MLP neurons of a small language model. Each row is named by its layer, matrix (up: input weights) and neuron, and shows model dimensions 112-239. Each number is 128 + 32 x the weight over its row's rms, rounded and kept within 0 to 255.
Before each neuron's rows, "fires after" lists the tokens most often just before its 100 highest values on Wikipedia text that the model never trained on. A number after a token or word is its count.

fires after: " |" 26, " |\n" 25, "-" 6, "|" 6, "," 4
L8.up48 [ 94 140 101 165 138 101 109 152  93 182 165 105 133 102 164 101 137 159  41  99 127  96 121  89  97 120 161 130 134 116 157  76  94 150 163  99 121 143  73 104 124  82 160 149 149 191 138  64 101 108 167 106 151 102 126 197 133 124 104 115  97 125  79 155 158 150 128 127 117 144  60  65 135 138  77  88 141 119 102 182 147  84 154  63 152 125 144 123 155  96 200 132 129 130 131  81 119 132 137 174  91 152 181  91 107  89  64 153 150 101 152  26  89 119 158 147 157 179 170 137 139 135 154 124 150 122 142 102]

fires after: "." 31, " of" 11, " in" 5, " to" 5, "," 4
L2.up285 [ 91  91 130 161  89 154 195 170  37 124  85 142 156 113 106 111 147  96 101 124 138 111  75 136  83 177 203 106 183 163 125 144 107 174 148  86 149 133 126 121 110  93 144 171  83 120 133  78 103 130 125  74 120 121 184 176 141 149 144 102 106 164 144  66 136 136 139 108  66 123  75 125 145  85 116 146 115 113 105 104 163 123 138  90  92 186  57 123 121 120 139 101 181 146 135 108 102 144 152 133 153 150 135 159 152 150 140 163  66 148 137  92 102 159 138  71 136 151  95  91 114  67 188 136 123 136 193 145]

fires after: " K" 20, " W" 11, " H" 10, " D" 7, "k" 5, "K" 5
L8.up388 [157  96  66  83 100 155  59 102 175  96 100  89 138 124 147  92 129  96 132 129 140 167  71 133 136 130  85 122 132 148 103 134 126 170  81 131 140 151 105 148 124 135 154 160 223 166 111 192 112 150  17 119  86  79 123 116 168  95 143  85 162 162 102  64 134  84 130  74 161 110 128 146 103 126 147 167 138 152 112 173 172 117 124 110 144 129 100 116 128 181 126 107 125 179 139  76 172 106 109 148 122 138  85  97 163 140 148 117 181 105 157 102 190 123 107 154 173 158 175  67 162 105  92 138 157 138 115 116]

fires after: "\n" 61, " (" 5, ")\n" 5
L4.up663 [143 112 135 161 116 103 120 119 122 110 125  68 131 126 122 153 125 180 117 104 103  67 114 122 116 180  71 160 196  86 130 120 147  96 160 190 168 111 151 130 134  50 107  92 106 176 174  61 104 122 133 135 102 142 180 108 120 104 103 138 138 120  77 106 165 107 204 165  83 115 116 138  75 131 170 120 142 105 112 172 156 105 124 148 122 147 143 146 127 154 132 141 119 130  90 130 145 106 131 157 102 167 119 126 153  73 182 153 135  94 139 164 142  83 158 137  49 109 135  77 114  69 173 131  94 135  97 115]

fires after: " (" 40, "." 13, " Al" 4, "," 4
L10.up9 [117 114  99 124 126  65 126 141 131  98  89 168  62 115  87 109 141 149 125  85 119 139 152 154 143 141 141 120 147 116 180 122  87 120 157 191 107 120 118 131  99  82 146 125 171 113 215  83 125 126 171 183 134  54 189 126  85 125 109  95 148  76  78 146 136 113 167 151 131 157  65 110 127 113 142 117  99 120  92 116 161 190 127 140 147  89  94 159 131  85  93  90 137 220 105 148 104 115 142 128 140 100 161 118 173 120  67  29 162 153 187 107 122  51 160 104  91 166 181 128 164  74 216 102 184 124 118 152]

fires after: "." 29, " %" 8, " in" 7, " of" 6, " m" 6, " L" 4
L8.up459 [172 118  78 146 159 131 166 144  90 159 117 112 109  25 140 123 140 113 116  65  96  90  44 108 137 119 133 113 141 152 133 112 100 147  30 168 156 126  83 124 137 124 171 148  82 171 107 140 135 127  85 139 133 156 232 175 131 158 160 108 117 163 104 125 107 132 112  98 105 115 121 149 142  88 161 137 132 160  87 120 133  97 152  98 111 138 120 155 117  69 112  95 117 115  45  80 133 139 118 108 122 125 157 133  96  80 216 137 104 185 154  51 146 148 146  82  60 168 150 144 157  53 139  98  92 152 164 117]

fires after: " " 28, "==" 17, " (" 7, ".\n\n" 6, "\n" 5
L6.up337 [191 140 131  83  96 131  92 187 120  94 120  88 124 101  84  59 164 183 153  65 172 152  99  88 153 173 181 178 142 115 166  83 144  81 139  94  91 155 139  74 150 107 150 152 107  80 168 102 142 122 126 127  85 108 148 184  90 123 104  30 135 163  88 118 140 175 134  68 141 128 114 135 149 146 158 167 163 154 111  86  97 153 170 132 129 150 132 121  80  96 171 145  77 123 122 146 186  75 166 141 118 151  96 160 115  83 125 124 137  98 111 113 130 140 154 121 121 155 188 106 194 121 128 213 109 103 123 131]

fires after: " " 47, " Mass" 5
L5.up415 [175 104 159  82 133 127 113 173 113 127 100  42 121 119  98  57 160 173 149  49 143 155 103  89 113 121 169 125 153 108 190 169 106 166 108 129 107 112 139 102  97  89  96 116 109 150 104 104 157  92  95  59  89 121 129 203 173 149 115  48 135 141 121  98 162 106 143  93  67 137 119 163 144 142 152 115 110 146 106  89 148 166  87 145 153  98  85 141  91 163 145 128  82 133 143 134 174 100 196 116 132 161 139 105 195 107 121  92 162 143  89 114 119 149 102 142 143 137 181 114 106 105 148 133 138 155 145 166]

fires after: "U" 21, "W" 11, "S" 11, " U" 7, "I" 7, "E" 4
L8.up962 [116 135  66 164  89 113 132 115  62 123 160 107 127 148  88 118 163  85  87 125 121  99  97 162  89 207 128  74 114 141 159 133 171 167 130  90 113  56  99 114  86 136 120 131 145  94 120 143 113 138  93  70 138 102 190  52 166 148 139 131 149 158 120 113 106 108 127 125 115  86 140 127 157 120 158 156 131 160 120 140 112 104 132  96 131 140 162 156 134 101 130 163 120 151 142  99  82 107 109  99 141 132 150 175 168 152  98 190 145  93 116 125 138 109 112 145 106 156 102  69 192 144 185 122 169 154 102 184]

fires after: " " 28, "15" 17, "17" 6
L4.up75 [137  79 107 129  43  93 152 172 140 156 164  85 109 117 121  98 177 156  83 122 138 147 143 132 126 143 127 100 155 145 155  97 132 150  80 104 131 147 125 134 119  44 138 138 193 119 118 145 101 172  55 101  72 119 184 115 144 151 142  80 146 191  98 143 176 161 146 128 133 111  87 171 119 158 150  74 143 108 109 123 111 104 124  63  83 107 129 111 112 144 128 157 117 146 147 160 180 134 172 140 146 157 101 125 117 129  89 175 125  98 102 153 107  86 120 171 144 130 143  66 151 149 158 148  93 183 128 133]

fires after: "1" 30, "0" 17, " " 13, "2" 7, "3" 6, "4" 4
L6.up23 [189 114 135 133  92 123 125 106  73 108  81  91 145 147 113  99 164 148  60 148 156 108  68 181 119 162 118 177 105 140 121 148 137  75 127 148 103 123 154 118  98 125 122 164 119  83 140 151  82 168 183 110 135  64  77 132  99 156  70 100  72 111  51 148 148 147 146 134 128 169  99 126 129 131 113 147 145 184  85  59 121 141 126  82 128 134  98 203 104 136 183 125 135 118 136 129 200 104 121 132 193 138 107 125 134 124 161 153 110  87 103 128  96 115 133  68 103 145  88 101 152 100 120 160 178 152 122 196]

fires after: "," 37, " |" 7, "2" 6, ";" 6, "1" 6, "\n" 4
L8.up188 [ 98  94 113 181 124 100  85 140 133 184 149 100 134 132  91 110 191 150 106  68 149 178 100  82 105  73 154 173 163 126 136  57 117 183 119 152 118  67 119  61 101 112 149 120 131 166  92 123  93  86 143 106 113  86  89 202 168 137 176 131 121 192 128 166 156  73 114  92 101 112 134  85 204 145 122 126 135 114 153 134 161 137 156  89 184 119 122  98 113 196 170  53 196 116  98 152 116 192 136 164 124 146 184  95 127 160  97 139 143  92 134  52 113 125 112 130 177 121 125 109 166  92 129 173 146  94 114 148]

fires after: " " 29, " |\n" 12, "ed" 6, " as" 4, " |" 4
L10.up666 [163 137 141 122  94 105 129 150  77 193 115 116 141 136 138 127 171 154  76  88 103  92 132 129 104 129 125 145 193 141 116 109 147  77 101 141  88 137 128 169 117  75 123 125  86 131 151 104 131 139 161 117  76 143  81 134  85 109 117 127 123 177 123 149 130 131 147  81 162 127  61 112 150 199 139 128 125 112  81 118 173 116 125  30 159  91 101 101  93  79 142  93  72 167 141 154 101 108 110 152  63 176 152  81 166 111 100 160 165 107 110 151 109 114 111 123 131 163 132 178 160 101 149 140 161 141 151 120]

fires after: " |" 70, " " 7, "|" 6
L8.up532 [141  72 163  94 139  79 118  94  55 106 161 118 168  62 140 106 160 128 104 150 126 113 128 133 122 147 170 198 122 199 151 141 133 140  62 222 121 128 112 142 125 117 111 166 145 112 116 138  73 131 181 101  58  55 134 109 163 131 129 100 127 130 145 131 146  76 116  56 123 175 162  83 126 136 151 102 127 174  96 107 138 142  79 132 162 122  84 155 172  60 159  94 123  99  93 118 161  95 149 148  97  99 186  98 102 136 154 118 127 165  81 101 113 132 152 131 103 112  93  99 117 128 104 168 115  94 172 153]

fires after: " " 39, " Hung" 7, " K" 5, " G" 4
L2.up526 [113 138 101 151 100 154 160 105  71 160 140  85 136 126 104 159 169 165 157 106 151 160  95  87 129 174 139 122  97 121 110 117 117 154 125 118 115 150 165 175 133  61 160 110 199 110  98 133  99 147 122  70 154 103 130 119 112 120  93 129 131 149 112  85 166 142 129 126  98 154  71 149 137 101 126 132 128  67 130 142 176 127 182 134 115 144 158 171  53  65 134 160 112 107 180 148 119  79 129 165  85 104 135 127 166 105  98 196  90  78  93 132 100 101 108 112 136 163 130 144 101 169 105 178  76 124 145 135]

fires after: " |" 39, " " 18, " —;" 9, " was" 5, " as" 4
L5.up761 [174 129 145 121 127 123 138 136 100 103  62 136 151 121  77 133  98 182 109 168 179 115 141 130 171 129 156 150  46 113 131 123 170 167  55 140 181 129  97 115 125 103 103 123 182 104 210 125 124 107 101  91  67  93 192 148 144 134 113 135  88 174  69 100 107  91 156 161  83 121 103  74 127 172 146 111  86 133  50 109 141 104 110 118 146 181 125 175 157  70 150 134  84 138 122  59 144 119 136 130  90  89 182 175 149 138 181 156 177 132  99 128 170  94 171 113 130 145 155 154 153 160  90  79  77  90 184 112]

fires after: " United" 28, " U" 19, " (" 7, " the" 5, "\n" 5, " B" 4
L6.up725 [184 150 148 117 138 122 125 113  71 156 102  86 104 117 133 129 137 159  88  73 143 136  83 104 160 179 108  87 131 103 104  95 171 137  81 149  88 125 125  96  97 147 125 156  93 132 170 128  48 141 119 110  83 141 136 168  93 114 155 135 153 114 117 140 184  97 161 186  98 146  79 106 133 136 185 161 174  53 116  94 117 122 123 118  70 116 146 149 125 154 157 163 147 117 128  88 155 128 166 120 143 134 147  45 135 131 190 124 117  98 112  39 109 125 106  67 132 171 151 104 151 110 126 196 126 118 155 125]

fires after: " of" 35, " in" 23, " throughout" 7
L8.up558 [162 135 125 131  90  92 142 152  66 139 102  89 131 132 102 146 161  74  94 126 102 146  99 117 137 182  94  99 161 162 129 139 134 116 113 103 119  81 139  97  95 103 175 144 138 217 104 117 101 188 133 124 105  96 144 132 140 165 155 106 129 188 111 127 205 118 119 130  75 170 136  97 150 128 125 152  95 136  77 126 171 172 185 114  83 198 169 195  85  88 189 175 164 155 127 106 106 132 157 116 150 103  98 120 161  86 100 132 102 115 169  75 146  68 128 133  81 179 164 109 127  34 164 101 170 168 227 135]

fires after: " " 62, " (" 17, "–" 6
L4.up526 [182 132 153 117  94 129 125 104  69 126 130  21  54 104 123  81 194 135  76 123 123 134 130 122 127 176 147 144 128 126 123 133 142 171 120 122 122 121 154 166 160  91  98 163 177 139 130  81  69 175 107  92 131 148 163 145  92 109 111  93  99 128 130 105 157 116 154 151 116 129  76 173 135  99 155 156 210 132  85 120 144 140 110  58  99 139  98 158  79  93 110 119 146 147 122 117 190 128 170 155 141  85 136 128 159 133 140 161 109 134 112 130 116  97 148 130 120 215 128 112 135 142 124 170 116 158  97 130]

fires after: " W" 23, " t" 13, " T" 9, " h" 6, " H" 5, " E" 4
L10.up279 [152 118  98 114 113  83  56  97 105 136 143 151 132  90  87 142 162 104 122  93 140 143 136 127  93 132  67 104 170 161 175 143 123 159  98 168  71 149 106 129 117 160 124 101 197 126 126 146  75 134 114 102 173 140 109 141 103 121 150 107 129 163  96 118 155  87 139 120  94 122 118 154 169 103 177 143 131 138  81 110  91 166 100  98 187 141 153 142 136 163 123 144 115 133 153 149 137 173 117 152 119 154 167 104  83 135 155 143 123 125 157 145 162 123 113 145 177 161  88  73 153 156 142 168 167 184 101 139]

fires after: " " 52, "," 9, " review" 5, " (" 4
L4.up486 [159 137 108 158 127 139 108 143  80 140  99 108  82 170 103 142 132 163 111 106 144 123 158 110 184 175 152  95 147 156  90 122 141 101 149 107 148 120 138 105 125 104 149 136  73  59 127 110 158 172 185 122 118  79 168 108  90 108 167  87 118 124 136 138 151 131 164 113  98  83  82  87 123 147 184 159 106 141  62 119  75 166  90 121 138 131  76 112 167  91 151 138 147 116 124 146 135 157 130 169 204 127  92 151 170 140 143  78 129 107 239 148 130 130 117 105  74 198 160  71 176 113 198  92 112 107 141 155]

fires after: ".\n\n" 33, "\n\n" 19, " |\n\n" 10, "." 9, "," 8, " (" 6
L5.up306 [ 93 112 124 141 139 123  97  77 119 146 151 113  87 106 120 102 174 136 116  75 141 119  95 115  66 186 140 145 116 120 153 118 107 138 112 189 157  85 132 118 114 106  77 103 168 136 172  66  93 160 142 143  99 105 117 117 208 146 140 126 168  92  67  79 139 147 161 138 148 176  87 100 127 143 153 131 144 141  84 193 174 188 142 111  81 191 101 197 106 113 143 174  56 141 158 142 140 159 108 138  58  79 162 106 131  95 129 167  93 133  89 118 163  76 134 110 107 140 145 110 132 117 135 129 116 163 168 146]